config.toml
head_dim = 64
init_std_o = 0.0
beta1 = 0.9
weight_decay = 0.18
warmup_steps = 200
schedule = "wsd"
seq_len = 1024
doc_mask = false
steps = 5528
MLP neurons of a small language model. Each row is named by its layer, matrix (gate and up: input weights; down: output weights) and neuron, and shows model dimensions 480-735. Each number is 128 + 24 x the weight over its row's rms, rounded and kept within 0 to 255. Numbers have three digits each. A neuron's up and down rows have the sign that makes its largest values positive.
After each neuron's rows, "fires on" lists the tokens most often at its 100 highest values on Wikipedia text that the model never trained on.

L4.gate1053:146124190127120132145113124150134093160134092175134151142160135140135157135096130151143140162155106131159103080127117152124121095140120152142122123119072092157102176164138124121125138082149114133160095088106117127132095128074140169117119153105149090105135091134158156154114084150165156140136140104083131070129145125121170120106124130158148161146106120132152155152095152117159100127125154106139126120125111135113134149139130130146118158179141162160130095147082193086081147143124126163135113133135102132139147119120116109131132130140118149157150136134135178110106155129089153178136130133170136127127162123132136165139124120141131153166124164156202114148115154114116118119126161112119185108165131138094131161147084106126146149130081108085125118091106128143126103119145124
L4.up1053:116134140100147115062133143124091117128129062170168152159157101102146127164178134134097178168119143155175132082111134139134124139156137098110070126121153076154138149138146168127095127133122091136120108148121086168122146131104167136139067125137170126105138137153136173138046078100146194136121146165113114118165164114158136118122143113130104127137141124098127125134138115140124158124147156127120136133125078129139106130134123150135160104129162122137119164111139160115111091102131148132149109151141102096159104116149116135108181094115087113143116120106126131096087133127178117135151141139113114157144143115117133101124140108124178125151152110156110098155079092125089124107162113116130130130135144123102141116117117125123155153076155116119116096136102126147117103111134179
L4.down1053:151131172142146126138157134111126133171137149138117169152121144117103130129138107139124114126150116117166166123111140167114216116159132135154163133120117120137133164156125080083108087124145111132160145106132145082176147180113124136117127114164124102136136176164117118114133131133116118096095105114117139127152093130128162120142144094121140097109087130115178167146126130131103116105124166136142117103081124155079117088132193128043131146160124146166094129162112147096085139167101169147144136106116122117126155129123107115084116087096118102148108124099135164129146096122126121133130136136127090113100127130116113173157142113129126132127087135146178109177109130105111113120121122176125131110153109157156159138096089133114118098104133155121116111136177173128110078135158120
fires on: "(", "in "

L4.gate218:130119140085117091149131161154128110093150112117103126180154112159180132143106095133126107119171146162159141053123122132128123155096152103142165105122180099131086108100108131138108147127157159119130173111111111126130123098117137102154140159165112147093127105109138158068160166137139144148138107120128114125191144118137132140126138080149124138136136163108160146134153134138106147100115128114085142095158146136164113123152144144131124122100121136146118143122171079135108109127127124118181111116158170145151126125110106149098154109118144140085127149104138095075152142140110147111162175154125144122165135151084110144131152126152166133138122125126083149184124097107147097128140140126146144119142135125107139133084102141144117105146104135136126138084101156089167142140129121
L4.up218:121176136106104096135086123127157165115144153106099118139182156126126144159110139146132131096144086087117119120083138128132136098087141129089165143138142167137095157124107150133164103125156124161109124131163144143128091114138130111180142102131120127142122145100157149102140102112154140160160096129122146116145124121102163160153132133115131107108089129146149103101112146124082131099109140141124081095140087144132155094121129144091155152077080172119115139119133148131128083101102084154122143127149159136115131135172159128130109149131157112136163150137104106149105190117104143112147160179142081135168150107121140130155133108122146117075136112122098120133124195111123110118133130102084135158140131150125095111111085130143136118099101124133128148118122105122140109149110178
L4.down218:128094081158179146125156096142092151159115123191104149111140134107117136119122118109121104101118162180126128144134162160130129147165131134126095101111104092116157089118154116101096122144059128097136128139089149105094121172123137129111127139140112096136110117170114153161127118165091124129123163159152108112102114148122112126080102117119085165124178123120122128116135116110149115113122149108122148131121112139121110119157129139152115119174143085137161134072126114121116138160153181134148117125099106090140126134142104147142116117131122123082101104099103136140117103058133155153135099098128106101118120121110142119108120143159140127153099194139173127101136122122116147161126144125128114161119125105126141141133144143101112144105123161140150136150152130156114143145116120
fires on: "the ", "m", "n", ": ", "ers", "after "

L4.gate1841:133125163143119151099103080138160165136123101133142161147102123087118157147183145115149126138075161123115118116091154162145175068129154143089175111122138143138128117104117141116141084160130103112129117146137134091138137120105084119120139108135131105105111177146141079127138129166156090101140158104182118126120120148102067171120137132116124144113098179147128127143125108145151120091131140140130109146116110149131124141109138124091134160119141102097090117132107095159134133078101146130089153131094132159138151157125120099126128151137127120122146087098091106153118119159126128136153140155139127118099144098110090146161142070166129148120134109127129138155123125150108135160120136107107143149132113092131129144134107108124109130072181063127116103150113146164145139157138126
L4.up1841:164114112114078131144100121153136101110126148134106120110173134128129118158120151107142139059115149152159107129154120110124120144125119099131142142118171131131154091088137088122114156185116106110113145155167109121148090141123147143129110103130142108104145123113136070124163137134126197127125149133147108095125134081142129146109136130089103116123123123127129095136107149128127172112132134095115091108125159128105153122137150143183101119161170133143111118149137131106166098156114121168137109110133114136117105115163145137129140110153134112097116136137147111142110094130118120152139119082093112122118130127113119126075110130140120118095113089102115160139117126158134154127134166108111079118112103131171147137100113146114177123135127121177112090172148121139114112096144146
L4.down1841:126122119178149133146138135105134117134119159103195156126149108140107122123093103135122106148150144104113102095151144136148107111148137134146156160103135116116167149136142142111115125107146157118124115121106126147133149145131141136098116159113118127140133149133143148134098139127147133111096149153101152119058133136136122084145122152099114161106138153140095139107120104117125115155120155143130158140156151116139141128131171110182141137104104155104113096114178151098121117110097169113165118100085114071119142149112112102126142160150117121098147150067129147127154164162161094143159103157139148102080133098110148121147143130142119165153106101116157158129131128100141100126141101136138139117153134111109102139109179180146116140101119140134064131187128069099151172142131128
fires on: "\n\n", ". ", "F", "f", "- "

L4.gate1154:112096138081129134109125125130110133147122142125135158129135099136176133137154139138113114076120144144116083139146123164095165123142138098092116164122113097139105193138129141097131128155095094106120111103185108093120134107151163132153127084116117128139163116098168148135126161143138115132129112154130081118141136130025142127164121166112174128135077084138151116113114094134135160156124114117127125126122123139091145128115137099131116134141187141101124123121133089123138101154169134106081133133126136096142168163153140106122126139129123127106123144142147121114133140126155123140092117113110056125119142134113142093158096141105174127179117135174182111161126129147108151140107120166119168139153090130149141118130152128121187095062149066142145106135105169153167127130125154
L4.up1154:130105161147127075106150131155099121124126050139140092108149160114127146092099135094087140101114132088136133113114145083137157124138109131174075148127107105128158181154145155105115113142163107160138141146143187125154097124100134128134116145127137128141106098145147135134117150125085117153125142092171121101117154153081117139136107110119151111104125133196170141142109124113122133160138189118168116102123124133121148147115115115078123151102133146137151110150111119158138144111100136102161174091127157123138128140115169134128121108133188095120102121149100142128116128148097136125156111163150134133108136119120093128115141156105115109133126116127102113109100111121150141159117170122156086128110165160119134123132106153125159132132071120110126095138122161087140121135084098
L4.down1154:123164108109126114087127119123155136158124165118099109126122114124121169109154127140148127142165161136152124130110113138150121148126100115119112123143150126099107116172102151184123112109129163120123129088083141159113140163158119150137151120141117120174144133098142163118145099144177120160140104141076091130132132138155100121120139126123138141113121095068117106101110173143158177072148099120128119143119053123149119134144168134145161136139143104145106153123141104137150085140155095114115121160139129156102087120148118113159126136117132146114118183147134134172130118119161115128105160118103112170137081130136112084123134116132131153120116115111132121153153132132117149135160095151104162113108107162124118125131171142139094126118104115142139142114126094179111118134131124
fires on: "| ", "do "

L4.gate1860:072129115119140123144094163137128146162098130158103132155117146110130127200133141141110091093145142089117107114090162127122099125102145164084107120098116111112124120112144152156138092114184152146132170112111108102096105094121120131114127107123109103063123139149130106134174167117159093163142148125127147154088173189127123187133165104114137157081130129093118168136130114159127101128139113164123124112113123139124164125147133105167076126130143162112101090107122109117114130130177158156103178117141152168107100139139093160124128120105100097138089130155118130135173135137151098128076103118147082124127131120152129084121168074177117102129110130072098154161137104159111118181125112141157145116142132093101130168127130135138151119126151091090120083146140112122133113161159090
L4.up1860:144116117145118148126119174134135131167141073130122136098140133136109114121114096132111122128155103132120130084143103139121123170125095111108096127141157115104148120149150102124143142093117127157148138128110121113087130139139143128117102112121133122140122119113174084141151149111109132126160133121179136185108117137112130147133061095150116130154079118159117110133145139129135120114126140129099177121181150115162136147149126121135128100090144139099127173155114155133156099109082126091098087111189141121100111139093131119126123139131156109105131148127094101106102151181136131143112115118090125140095106169147115134126118123095095123125157119077144128099176125095107090095131102153139103152132148113121137113147104137135117167129133136173137098134062170123117163111151175
L4.down1860:125173131123121126164165100106130143147138147145129099147141166096140153091163146152143178119096144134105112196116145141104145111130113107123180123141088106154150137111110136115152104179105139080095071111123125176180129132116117122144109180151117093152108134147116159108130128114082162128131150144109108125133130092130126101101126112093106151157165118114093133175148092113164140143130120147128097147089118123122114143127115119115129160138122090126123117146127119127088105139142114153153172138134117137148158162143145120146114143170156140173168102149145107132127130120130100131138160100137141101121115099109129149137118160114150125155101126187148110152125133097110126191150132081125125123122129102144148117111149099122126137170136099109109161099144111140164078113116097
fires on: "-", "g", "highest ", "Canadian "

L4.gate1029:140127141115105122117132146119123103131102152148139133136133104103142125164130105154105078149107093125107124109141139130106130088123144121192144123128142079126108127118118096117106159136155182139132119131152147101092159145116150181125147150123139154106104105086108102139153113085154139132122099139132160171138173113133183078093135113124101124105098145167146132139114114101113156085109105127099133205141133157187107115125106088145138124076103128161115117101142148137118125116128098138120173146132138161083144143125133102160106113109161167163180110126123092147122139139152151127161098165120102109175116136149127123126164096174155104147102123140108141133124125120138138136131110148106156095101157153158172145108081065119155113107133136170122148125124115103107126140131138
L4.up1029:167096146137127126088145128127118143142093168172136132147164121109172151095133157118101082137079152101170096118106153134150115130127145148161137115138120111157169123101145132102126179153128183104122123152169128120117176127134094152152129131133117162148135143125113124120099129099113073102155096122143131135137133149128137147140106146115105116112102117131125128152153126101157175143126083132143094161094119122162148138147112149131113126126169147136133143165127105133070126142113108141133118083141126110085138152088116133146141142145132153119154114160150136150133172129188117124126180153094135096162107149125083106115109111072120137129128097111104162111092112103102109119164110123127133114092096092123146099152091118116138134117112155164110180139115109130118152110164129
L4.down1029:116110131121144151157141098128136152135143128122132148103153129151128127106109164108143140082139128113132085153103107144141155138151132179096112106113117148118081125138127073135142117117144079152124152093091114143113128123131089123111058110130135138159134139151156116131107156168088099120126148100146095050121080099124088152140182161125125114180168110099086090136127128120188138139161144142093132115119102083102168154084125124110104108162140136111150115167081109087106117128118150118135092108119123108148104151119106137143154072146098112106075157110120137117139130120124095166142119110108122172099163144109080131103104141085106137101139149126110125136132096095155085123135131100103152162128111105122104109141170145202150134123124083175118100150158120135137150138158078
fires on: "the ", ": ", ".", "ur", "f", "-"

L4.gate1630:190124116164113121129102133117132133151133151120128157103129106118133121150153138172127097124163117111096120147120130091149135103156172121121118152113119122090124121152167180100148173123146140149152121132150100120106146147129112124164124161128136106135111132106108174154133140120110093144148113159146098140126117161156142140157084130137127115117121115096126109140132173147126125133131173157112156112122155124133104115110131147131154102174104143105125135075124078115094087110134100142146113120141111152098137089071108100142132157133099094128100116156162130118162176111126124156089115137075109148137147147147112094089105102083134129140092137156115138124122086150100138128140136120135092121135089135112145116165111131102115134104106130130176134149110158097130130110110147
L4.up1630:126116131109096114149159129138141126113100104119121109127140180119170124153151121127131135147124125084108138135088172097115130144127116128110097169160140141098115143090156117135149129121143109137151141146124123130103135111115108123144082107139123110130134093052126112136135126145159095147116099134141122161102104118138134103149138088135114136120105100129125103112147145139146115153166153142118166137144147155157091160116139100144134106165106102120130155144116123147114124115141118115129133139122154124126122122115156123135105147127104133136105185143134075077118142114136138146148132102117108127116136157119118131118150138152066147140125112091137126111129146094173136087114067145136083163130165152139131106130111134115111145100102141104155111139112130083143169147154144
L4.down1630:160121166132139102095107117124092119129131126087135139142117114154102145137085148129128097152140135170145168144142043136141104108113134148084141106140140117127127150140131120116144177133140130126116109119164095142129124162100105159074141129116080123096111145194089134076134116105150169075128132129123141125142124131108146192151119182139142120157140151171153137109131120124105110118107076125085110098107109113107175134136142112143146138114173110112127119124119177100151135140147157143117130123136144101109155165147086122121115100160166124132156103138130113152117110132141090116111140161160159159111129123094136158147134167141167132079185103150122119136119124098113112141102137073101158087120153147110091120115179164182150126111113125144117163134128101118141102139104150
fires on: "-", "'", "/"

L4.gate387:123096152156144161175162142147158144155114172101152104136118124160165134132161119150109175126157148128146129125148127116116088158084120106147138114143145145147112115109109119142106141092126140112092146138104097117096145136133147135103161134126092113104145101134171110117147133122120123127152136145087107167146142158138110127169146128076108166151108123118141117110141098174108108113096141139101156144133161183129119123119137147082082059148107141141113102114099102113141084107149145146083116132117099095108158150116153171119168112124196145152092159102127184129101073101153152102101181143160138085070093069143117112140173154156103125155162116161119134147130122139106118114143105104155118117111116148111109128160165143083126121077167145088170146126105120113110155103113121
L4.up387:130142151168133081141129136093110117137186095137106142148087163128113135157128082144163093122121124159152125106119152146141118140153145118125106140125107153154186105105140117124141130152165116143151105086136150124156143165113106097126095124136112165113136145175138133122138131145116076138158146123152122131137131136096096150122149126086110102129148176117135128147101113135189136134150112178132094087117122173145108107118117080163106147104165109153134128128156151124109174129129175140123157119163127155131114093136099109074117127099135126124108135135152178105146173175122065097076161126144169095148134107149121129106175164121127102099131140157164121081109122134146124136118121148143164125141167143134095162127138141141092106130146141112136131136136092098122102147083161
L4.down387:144123101125127156164133111173167114124130160130140107088145105113138137124144152112147143129147137097123144114121156121147109128095138131134127129169113092101123152152106202146125106091117128130083111155138139119087140083145101167110169131088110128137109144137106086093110125087142162151110098129149158101119151108137127114136139099152191142130113096149135126124157160127085116101103093144120144174149153106122167100129103158069120102118129121144134167124061108111116095121144120109090107122102105140091173180094147146113164120137147135146115166086114109123145075103135181150155126158118147123105146147112116117172131118144158159157147122129097119152130124118108150082098143108154114148121131095105150130145117116136139127137116108130128100165088147154108152112119121
fires on: "to ", "-", "for ", "among ", "—"

L4.gate781:117111123099169110090113133102110118085127141116121108058099135092151161144125098119145114112130158147129123110158090099118134142138125147129131109125104121141108160150167107134104145140118069117126128150174149147126150124157084122167130082142117113111128135154121105107102145147123132093127142116143160137122120115150142140127129132092156134138148096128124120129135118134155146118112124125149172152140146164134145106131118122166132132096139165095135138136099169143076123092149134144108109129156094125124144083078114094093182148117116102118122141082100120147108112099178115074131132108124111116155106142129091094150141123096146092164142101113153154115135131145120126140125116107178073139096110086143111122093127156113080157122153120128138121083140096117106121116138117
L4.up781:124125147101105128125118136172107082153137107160115162133111118143115123109154108157085112144110132146154106145158129108122118114133130129134120165148125091126090151117103117133154098102141140142133120137112120102139155158152168122139076140137141113136123078098133124144144158132111133114116136151117187125184142129126101136129123131132131126173095111135117145118146131156120128128179149106149158163138148148086141126151144100153085103151106110139103116152152094136114123130129158158094132110120152137155097137124106136134104067114164140182124113150119144090122126133170135111156169109152171106137109067110147139118164153117124081152154141136136164159134127100076151112110152080109131124123165111158113114137141102150129133090078093144126145105119084145178084140118109
L4.down781:140122118171150121116141135084116169162132162153128083103118158089106094119108133134127134141119126124154127148117120133104127136115136130121153099116132103119140121152158138117099153098148125140096143146177113140143146126135129094126166114148097138131127143172188110108119105165128140162125127160127066100134124064129159125132116134098122132083156141109149131119118105106139098126086117183095116173114124126169134178105101131063166131111166158107152124081113132121131119136136140145142121124117102129114143128180155153135133179134102117124140162103127132176164091114119123142143088128088102110113170178095153139138147133130143148065124137133150142120114128158135125130149084159201090140103097163120127129130108137110121137181157158109129118121150153078119130100104108
fires on: "that ", ":", ", ", "said ", "by "

L4.gate890:111099149130084155168123138164120110121159119162107071133138167172134115130139140191113099151094122145096120120112131132168121125138120141110128119146149133167124119136128129111144141127109137126131143123146106101132148148136152122088130146147097184167147123161124140130102128107092165129178116106124158126133152153142100100163120117104121138128177094113086122083132142173111101136111122132134107122117135132112152114131135133138159099125136112113140072147104087151155164180107128088104163167141143145145150123104128143153122140139119115098158117137128093144152141107149082117138161169197134148157137112130132147136103111154129134106118144105133130148124133118127076168156159108180143089092071137139106158147142130171143081149151156136121109104159091102127151129093133
L4.up890:137118141135143151115106129143114106109126136098165115138115132123141186085098148120115121142125134131119126118157121077139126111141133111150137111160142130108115122122101164112117098130139158136161173207151124130101139117171116123167104138145125160156128138085088130092148109116140131135112111140187147135107139140148096134113117096129125131104135140094104113113180146143101165160134164180140107138165144173152121134132131139119078107127142148081101121121147128150137152109062134134126139158140131164172121121137114154162145098110161146126169155140112093134057105136121150084159117124169130181130098126171153120093125126177107134086100113135088125121120135152128149144175102137129120170151124148174168134118135101116110119101189147124122135171179088105143151135150116
L4.down890:122092150119089144136156142123147115130155099152140150103145135174121114132149136131139107087112178126142110163089123117138125142125102137100070157112110124126125142122176094153122158128131107117107134126124108101148178155137133123127157148110129120135156117148134136178117142125081143112142139113105154162149153115119138137132157116114105076137157084129127107139168129156126155104147086133156124089109147109091110148134068142097170113154151130141115137116132145114125159161132171064140124122135131136119143121099141101118125168135130121135117102147101146151158155120130119156072142096107108116157142153099127124108116128134129135130146126133151158131143130091163080141135146117130128101119132133091124136147169148175142086118116134173160121114107151146108101115120109
fires on: "-", "his ", "its ", "the ", "& ", "and "

L4.gate1485:126129113161109147147111141102134130101143146102210084086110115126117128118149083111152157146105119160130135120129149110146106111118129122090124108132128116120149097160114110132151146116135155136102096133140106110139157119100111114148114116144145150141135107082140090094137147104160125141125143112131141144119095148160099103125181125128114089111120180139107100108162070166146147135124108106123146157104132141146124148130084108069142113109131134146120151121129113151150103113107168116121104166114145111120087125150159113159124174112094180157136153165113104116066161110144081134167085110091137176141114143096163101113195156135117109133151147123077097134117146135173131137106103152174133152129086127147129133117147167124163117090164132135114129136098125152142136142147117
L4.up1485:108123158122129079109145160081164131139142178123095125117108103142163143100115098124098146143102117104114147145114124127096101133161127144133132075135099134152119133134109131160132082136163195075096152106073079166123136117118137110157172133106143154114096124135159118100110169167150119147116115145141162128155132139137101140091095131178080094114152154111082122113109132145113145132116122114137138075127143125132160101120157126090095119123152154110136136100098101105174125114146163121181123124117097097137109085099153123121079092092126116105117125152149064062104079119117169127112099114125104122137111127148138104106127083132122119155102095163104102109075126110173094105119077186163122157125081144142135115159159100141174146115166098135119124127174156159125135136141098
L4.down1485:122107096101115165141114090158154128072131147152110125141129158109117095120103151166121151139167116170150140141149120123157151129160122110142138118145130099129134128090105123082108133139134093167130119151160170080131076163109159130102089175113120115147130154146124146127132101132122121142118180106109117142089114124152125138084128125123151152137094098126152153168061103127152112114114121120152121104104112101124092110117119095144164129173106080076084143152157126105092105153091102152143155098105163134132129159144086133124139128120095109139136156146122174145166115130127127148168144134174140103083124147154096059122093118167140157091117148147156133120165090135117123143152160091112127079096128129145113135093127143144093098103089104106152137167104141094155114107124076
fires on: "\n\n", "of ", "a ", "il", "ver"

L4.gate1869:146148152150120089166125128127113072130187140108103155128106101110118125152150136115102088121124164105102147113153138110123128148133136143096110159154095125171098149160115112132123143080129124197084154129156126097139114123150131148140113158141138115137131160138119160135130103119105135087095095120106091147143066110133102202135119144133134126164114072115104106168150126163127142098148123115155138080112182111123121114133167136087158112123124124110144121103127129140100078132097116094103141117110134150151128126167092111072126127138140112124123110134079112132105174146097079117112115157150122117100167103105123143146169112163140111138139145155159117117160133110144103079124153126134138084105135078143096143113142117118175141113121145125139138173114100135096150159121135
L4.up1869:137110172118130108122172110133169123117103116130103131189115105165138069116106144127108132130095134158124139149164152110130146118131133115119136096088101128149124140114136125099135091103166112149158125136137129157146129134131144092120127107131137180111158131147145142126088122156104124135134106129123129122135140096117137151102128139139156144122131143121139112134119093121152121104123140126138096161157144130142126144163149155077108111133096131093117157120153104117097137100114127127142161119140162125143165152155155118125085113153165118175135146131104100089154114124086104154108109125095087128097148116107100127123186110102092141106096132145163143127091131135135127145105160105138147183108159129098147143141116142171150145111123078140145124140080129119135159147156131
L4.down1869:110157076120161135140119118149105129134122132140170118085128127123133128151153089097152153105157118079183125130104142113112139139084141113127120117088146170088149161077099111152098133156103146129102107139141116133143099113139113110147177148099130142106059132097144145137137091115119119163135111144191128145132118130098168097136134110087108148128096138064098122143124147103064150133106127130116151135100110123176140099163138129135145124089160131169081114122099088115149107149133115110156111148115146168163131145111137142124188131117104137120149067124131179174103132145146139147163140164122116148142105130117123125124081116154130060129165128125176107138134129113168130153097109171142140096129106145156119096110137136066100133164142134117089134147132150134096140084151150
fires on: "| ", ", ", "201"

L4.gate735:123113126134116111125158108130139096148115131103143159151097125164176133115107128104125128148126119144092111087175083124096160157153098135109121114114159107137157112153101156156158155160125085149130104083140119080123129107086105183114128121190131131119116134129098103169128142144118141131089132102119099097114163092176114098090116165129109138107145155116150146123157099148132181120155108083091110122073129097131093116170165139154157128158155143121124124160158126132136103129122149148134119128135175108152081084073149168199150150126084091109102129130107123168125137090127087133079099177147136074122129143155124113189148149108128109138114121167119106090110172135112132090136160115129155076114131095140145155123153170167129103160139117155103140146144094130125126114146139
L4.up735:127185112125137139135118157134135123135137150123144135111083120118118152099105180118153160075112127145118122129103128094137172138138110102128128145100100162148173136134141094103094121197106115134159155141161151127107136150124133169101150097129121171133100133088125118125112178140050098132137136077147154131152130117088201115153160109087163122123122158127139128127157134125110150134154139109145096138101137147101105126121155097120124123141163112134126106140106143132130084103123130121149129096137091130148101123145122151107100166149122117120158109126129125126136086108137132127112134108104095113132150125125119130165114171098073168111116152162083183102107114121135097097103139157112185114122099120166154188094134169188114165125141152120116162101144095098106098150140151
L4.down735:136100125132126126138116137126158120124142144156128087131162136110148123158124136131093088145135112143168180148128089129121094118113131126124138114164113121093136107111121174147152092107142145138124138168148143144151147137169122054129099150086113127136177133159141089137120111146111128116187104155104113143129104132124126139093123141140111139126107099114115082082092170155124089123127132162145132143165108169098189133108123129102102138111107104091112122095080150154179115130130120144145141104090095172160106164124106112108135112141148168158146158085095136146125120151152107154136109105140123129148117128117139140085106111128152134113128108105122154145161119125164131137116133157128099153163152179131106059156100063087124120087109131141162113124143145158125143148098119
fires on: ", ", "9 "

L4.gate637:167108145170129170179148120136125175137118100097094152148122117123125116151135142162146130065104093099176106106156112119095152127133140139139080116111142159101169124070112104114157105170121144165122131142107138145144128155112125141083147117107089153124151167151127144129125130115097121092142133146133066123139113090101128126134113147139161163149123106113132097073089133118110144141078187138100084110139168099114168134091122133182141073102134121132128182157169189145119135113074126122087144130142125147129132146111163174111154142104098144145145146091088121150140150096105139159149115147126134132108091144126129122178091134114120100109115147135141123073134103104131111134092109099095148134168145079161117143151141150184118134099134170139132101145159164153091130110084143
L4.up637:156116114119148105146148138109137163120109111121136118132123164153098104170157107173148156147103107127168172129108095090116108146167132134172112128095116142122117133108127125125170182151161097155170127143152160133132143136098132098158078120131138112109113174102106128112089141132099119121134142107151114134122112094121138129086136152140156126135126092169108121098163147142118135127105113150091127108147146088134178173148104132089158139090149120085138157147137143107097091144119145103120141129127117171135168115099157131171135144133143104110119151128119140155155116145172129131138113145121103099149146085102126109135117139111120120091166137143128151090128086105095106116153132136187089128102159117139146158143130169113068161142142166149094143153112143140120093123096098
L4.down637:092150139138142084111094153120154100089142152163132094128163139135130109111123169086136137126130161149088124117121139124138130131082131115122178138122124104163117090150104151114092104146175123092141154092173113137060096118143138109139139162177132077126147110131131101156103126139136114123114137127118143139106105146151134124109145116151135170125123119114146170169119099120111111166177110135144143109118127127128115100143190140103130160128181134170114084105075101147151105127130109149111166105147113094130116145150150135178045125111167100119116139122168119111116101166137136115108152120100154136145137135164095153136127142151146142093136146103110167136103137139148159118146174205137125125129091136109110133101106152113116087105130129120139151112151117147179152137149141
fires on: ", ", ") ", "\n\n", ". ", "t"

L4.gate523:155137115090083176090117094146133119177141096119141136133121196147148202142110146099114143114102087134140145139156152116133142103106118080139118122123118115152117095150156180135139115139116097137135140134150147124082159100098133125170126123105127107138115110139174108144100139102122081119152101096102095132111119099103174113119144097142077083128111139088139129126142127169133152115114151175113130125152105125111098144124116144130131121101168098109120153106135126101096123166131152121136123114112180148116161103093123123111115148130133156096139105131162116150123127110147122155127136136084124138136146102110136144144146108090122149141097141170167187103151128127141111138111154141092133173121121108118126148133126127123131159155112116111125106159113120153104123117106123
L4.up523:135196108147100144124135148101142121105157137160137155103165168117130151113124106123134089153158144102114104134099120119116164144111154105107102109128147155101170153134116156121102135095199130137118157128122102074152150169113149071121123122131135137131138157141146138171122133144136139114119105130125133092140125153131084119157117147123100140168119133127164131125148158155164068103134163118136138169169136119154157148103155137122092129115157175164092147102125160091136160142132093118112123125146101110131080113096092105150122126147142135117120120125126138153124140166129140079132131111134174154136124114156123141119142104159109148148117140107129108142095132115100127103136148093184090105115093119117116137116102093111117113115135108128152132133146124079144099126094084
L4.down523:128139131123132171135122139128175134115113160093080116125125097141104092137092092154106113095090141127087156133155143075136117136161107126077143169111113114151118130151132138086137139166081146128127114121098116131152162111161141197112122091108146107135105174113098088065096148105149131132120162135129123139151083101140150118098188127117127107121086128138082138132138154157164133119127117147122107121110080141103082127139094148138145148132167110092127153125132129103097140138121163189130159122092170143094145092153156121107126116156137173143129085195115144105107117124112136133131126123099116100113118075139147077131137096097129125067152097155139098123169134162115142124142139133123126141129134147095134153127096126113125139118115129114107143139138120115148169125145121
fires on: "===", "—", "in ", "and ", "("

L4.gate1788:108151127137100154128144117145135116105127132135112121124101148129125145124112075177136144121081120113149105097137190115154116150064115109128102089081094134135124115130151113105151139106132136146146157129162120084107151136150145092129131141120121160138101154128113139144120144158123100105147153109198108111102081136151172108151115143167091135109128131111117123126133171109197131137172098110080127112187130107119132170099114123110118160129094141076164095145117174129143080116099112132075098141158133143144132153168111122106101132121146145101129163132107158176119114124086130180128127125137123140129116139096132123160146126128137131165127151132144126116106149112130138101157111164107162068090106156130153146156154134171152130099134091150139119122119140122110115099182159
L4.up1788:095108132090128097105102102165121109107126096133113117119100152120145156137125123103189169154109153115109158143113153119143160114130130137122147105102091094124135099144142141104123142134133173086135158103137072148103169140135155155104107117134141143075079134103115138148122123165151103079149102141148189155114125127133121130141095131138142110129120109103125142128159139116140131159147175107124127150129172123145130121102134139143092162131125108080156156116113165140118115183102118111112112135138114115095157160126133123128127138141195166102128168161110145152159115125089113152126121129125122139099150119145152111111111114122079093118140112133138136139092147098119115145167123136130132125119134143197108114123177147118118154129113133183150127115169095118107160119111152
L4.down1788:130139129165126128115115166114106130146096086125111117146143084144120049144163113114101147129184130091147119119141087147119136081141115098135095207145145144131099143103098127115117126117127126141113139149106171107144111102142125128140123096129142126184118114144138125084136172169157130149093138154098088116122120128127132123131114151112144125157110172159150138142077112137093126113096115130133147119095128141117137112160127125161143093132152125154095170154166080125109149075090141178115161114148150143124119126122169112142130090142109101141136129097144131142136166098129143112160128113127120080169136143133144125180128144122137162103135155121130089163146111132165119160109103120137132116144149144114102113150141127111119111129128159097136103113120153178162141126117130
fires on: "\n\n", ". ", "202"

L4.gate1754:121114146143081147102119139146153098115135147087113152156134142109138151113154126136117135142114124086152141138135167118164162127130146153113129150164127139070178150072161114106180124191159084117127143095177129107116132111151167106101125129130097126121124111118154145161110106091146129094124114154142096137125108103134122117147122185115131116120150083135153117114143136139125128116130198136074102127115155126118133125121166108145162127107116132134106117112138136135141119136146133142126123091161133110105117174147114097123146113125094089158141118140136119143130153112115072153115143106117115088140115098139124150117141133120088123083117116101133131148098128209116127102095098160136127138154125158108120142115202140139130122134132165130079111174140113119135109114149121
L4.up1754:109156123092096129156149114147116090099122128142147132169166059143059117118158136155107156142124121159115130127110134124140142167099128153152142153115168199160135159087110177137123115164156145118122114110134110138152136127130113113118143111124109121169082149122133118142136151163100133164159114119127095123127136123111149143151108094100148118140178087147130136125115135120148173135158139131087112110127132088143140107125165133132129121139134120165109146125146123189150125143131140119118109134166156100144138132189119140089138134161147105140128139133097133106121163134122115141098094129102117111106149127167088152148149126093145102076140116160110172112121097117138131109117136129148150127132133140080119113166090155187147119130158099106120113095102149159123143129160139
L4.down1754:171118148173095140123137142123137159132134099100129132165118153115156135181129124124081067093127144126132124088085103118113160127156155143148126119135102141082156140125131102126149122141099129126121134159152129096153132134100140150140151162148160118124172150140118113143121127042120140063131140138122128179110123127097141127121124112166157098148098097124144133129145126146117128129130154168141112113141158100122130092125154126149166130099139148103114105146176121113168162117135129102135102138098166135152122184125095097118134118115099091164129121127118105126119139089111112119141112090103078114121115086119168101122133134143113113139133153069097139156112119167182136113111125146128173124146199113138132109097188123109102093114113127124106105156148142136139108111148169
fires on: "| ", "pm ", "first ", "at "